{
  "n_layer": 12,
  "d_model": 192,
  "n_head": 3,
  "n_kv_head": 1,
  "head_dim": 64,
  "d_mlp": 512,
  "vocab_size": 1024,
  "activation": "swiglu",
  "norm": "rmsnorm",
  "norm_place": "pre",
  "norm_eps": 1e-05,
  "positions": "rope",
  "rope_base": 10000.0,
  "rope_fraction": 1.0,
  "qk_norm": true,
  "attn_scale": 0.161,
  "bias": "none",
  "tie_embeddings": false,
  "parallel_block": false,
  "init": "uniform",
  "init_std_qkv": 0.0361,
  "init_std_o": 0.00735,
  "init_std_up": 0.0361,
  "init_std_down": 0.00735,
  "optimizer": "cautious_adamw",
  "lr": 0.00124,
  "lr_mult_o": 0.854,
  "beta1": 0.95,
  "beta2": 0.95,
  "lr_head": 0.00432,
  "grad_clip": 2.0,
  "warmup_steps": 377,
  "schedule": "wsd",
  "decay_fraction": 0.734,
  "decay_shape": "pow",
  "final_lr_fraction": 0.0,
  "batch_tokens": 16384,
  "seq_len": 768,
  "doc_mask": true,
  "train_tokens": 181500000,
  "steps": 11078,
  "dataset": "wikipedia_en"
}
MLP neurons of a small language model. Each row is named by its layer, matrix (down: output weights) and neuron, and shows model dimensions 48-143. Each number is 500 + 40 x the weight over its row's rms, rounded and kept within 0 to 999. Numbers have three digits each. A neuron's up and down rows have the sign that makes its largest values positive.
After each neuron's rows, "fires before" lists the tokens most often just after its 100 highest values on Wikipedia text that the model never trained on.

L5.down170:486583477523527471593509480496447532553519498513568494510531438475460570508496494481568534548528472535507565499470450531516476476540513473447499512474463475487448447435615480524486562536470534477455492577519493494489441506476500444468453495563438511476468501475517502504526552517444515486
fires before: "t", "er", "or", "ing", "ed", "ic"

L5.down435:421471523480517544535531527568533534468469545501537493460468446546512440465468534521442518443500541486482480562557542521484492499465433537520494574532515479481510400472558505503478531485493508505473524514494466491450534476483536543391480509477474492435526461501565485495497538468555493562
fires before: "oup", "am", "ound", "ad", "ess", "and"

L3.down463:449497530501471526554499431449495438481526529480540480527484500501495499503550451566498435420457572541504467487553442486406497515517461491490478594556499494509500507460533443564514516516534525542475439497470514488484378513581498462595491539499490569415488540491504493562458479498511569520
fires before: ",", ".", " ", ".\n\n"

L4.down428:409479477499435527660547483496524536532440442493521414446482498541493537529447471487470455593474560527525550526500489513443512475490485475462465486488491560470477538480526436527511510445506490508465459506521440500497472500502510429475491524469515437558559491472473569453540546533543513492
fires before: "ing", "ed", " ", "e", "es"

L7.down291:489473506512535568511535488446496490491566546530480466530511491426542493501442541508497471555544522469534470493494497541481468517457534496581459499496523523484470569617491484548463512530560579505500455479474507439527497478435536482585442527487514437493588451433540381491438539398447547399
fires before: "ear", "ro", "l", "ar", "er"

L3.down99:480474428477509575511517454466475537518485540439453470470476539525497499544525483527454485447490603564576465547508464503407514575487540544511529527550477492498576535495525508559531490443527520555453496490557493476472443448496505453522511495537426526428514513469496381465570514501429505518
fires before: " ", ",", " the", " a", " he"

L3.down128:453506457518454536432538475543530437486540491442493465588546497493468490519544503437513547431518543506510411519555449517473476520476487528535461460544509440505468499540570475528489473472506474482518429519467482557462404524542472457616503436555551482405451507503512527466420495433464562476
fires before: " ", ",", " the", " he", " a"

L3.down414:605497509476506467476469408454531440593562519494600445507514575508519436503449523511501474536535462507483472526479521469441425485521458532511455479575528526522530459487529504506482535556473551466484457487520473429467507466483489501376470485526459510420549451506480505506454540572533517599
fires before: "st", "c", "v", "du", "f", "d"

L4.down387:485533532476502516590476468479490530591465470491500582442506490539558510519468500532475527511521522499515568418477584424463543474532537533498536482533458537506557487455546504537476479552462534465507509481415488537468494474420481505499514541476435524500494543477543499463437484451449556485
fires before: " |", "ed", "5", "8", "9"

L8.down486:466503575553443424552454479558502488509507560532500504524457522526551496518498401563458476466548520557461510475471504447526488476566535516547456619462491509524514488482523456532427504508527499502471486555473534510522471543397476524530481504519507493507508508474542479575456508504504493468
fires before: " ", ",", " of"

L3.down390:507475500552496489608525552538529441444528425462596524487502487468446566493553451449467539428476477517482509558509480509539510525533572513501493522527454412538439491582521473512480439538579496483484539511503537497633431496522509477522553418478486554490484508495472497487491491545531453464
fires before: "9", "8", "5", "50", "80", "7"

L5.down59:528541503446500498522525499470518479500475474508522510506526499422505477498507497455491462526436420432496503518549562511496504529459528433468524508458587466463499490561559525572510506557475476527594558531484512490488442405491474488592454499589556484447475495476480507538450560545489458504
fires before: "-", "os", "le", "any", "et", "ar"

L4.down147:548538507458413522550623531393490611514467491488500463511502560524538500505465448545439515510452490525540445534496489490495518474580490461494478455435532494541427492480512511520559500438531415481497519516512497487558524496470477449636515447518450515514498481465538530505506569547534490448
fires before: "ed", "ice", "e", "ic", "ing", "es"

L7.down441:503498463520485492638474505487523511508481500484493512470511521502526473479443410472450518446489450493535505471414528538553481522523499460490434500539422547431565505488521611532510487467480502499510520483463480518467462498515459549441472538508530457482479448498438517374556470561469477438
fires before: ";", " |", ",", ");"

L3.down203:518494499502527545395511496523497520486468525534518562548503436514488526453549531592552534530532457568455533508433459534484458501499530440461499473475519559422476579471561460507478591537515471547413533512506522569479453512509505493477483502521483501542526511492523562477596520498516511497
fires before: "ch", "ond", "anc", "ing", "c", "ed"

L7.down335:462516547525480546634485577493550463533521491488587492485505512471410559457522514498510492490457481563522517458530532489461525488515462513551453524524486535501483433546526465526521523446500479546479447487473483431502396493503468488487477512464544491565527533564573483469416498543454479508
fires before: "9", "8", "4", "ect"

L3.down190:549531558510580552655578534541497549513463493512537483520517512457510502445435550492462538496559487497478485490510486474471502476512519542495539515489438495493484443535493501481463535542446502549422430422488528475359461533487458501492511440477496502490518484427510544516490537432491531478
fires before: "ed", "t", "ted", "f", "du", "duc"

L4.down281:507541488531519499566507526486515587520559495506473472552502543461497528449494578486478479521514511503553434424471481481460465508470528495500489516415544440571433492498562499573539486455540422477485492507524508534481470550470504454514556522492327515513516545512462515469491520458469461489
fires before: "ed", "ing", "e", "ual", "ive", "iv"

L3.down426:446517478576485599500489491495448503498488484532477523466419534489470477473433523454434519433493487549489524455511525476554480573466468485469473557516504523467461453476548507549519502534405483518481521533518439477506449488496539571436547551508580434444553496491509507530482533483552531483
fires before: "ral", "oup", "and", "ad", "ight", "end"

L5.down201:555573546516565527442530522530504528512520514556543479494509541497511523509439460509487454477494511525476520569514513513524479581510516485519444474491495518447521464505510500496560584506429514540486451486479457478490443483536535524380506484479442475542508476497441429534503561469580487558
fires before: "p", "b", "mer", "v", "f", "port"

L3.down455:495504536463522547557487464490532456512449502534453503473457534553501526515451469493526414493572534465431550484491541489565422560426487538528537458484463462623541530513533532494507462410520547425559497473506495534532423485486559521391488542485489483496535547504504415426539483538444524463
fires before: " |", "9", "8", ":", ",", "50"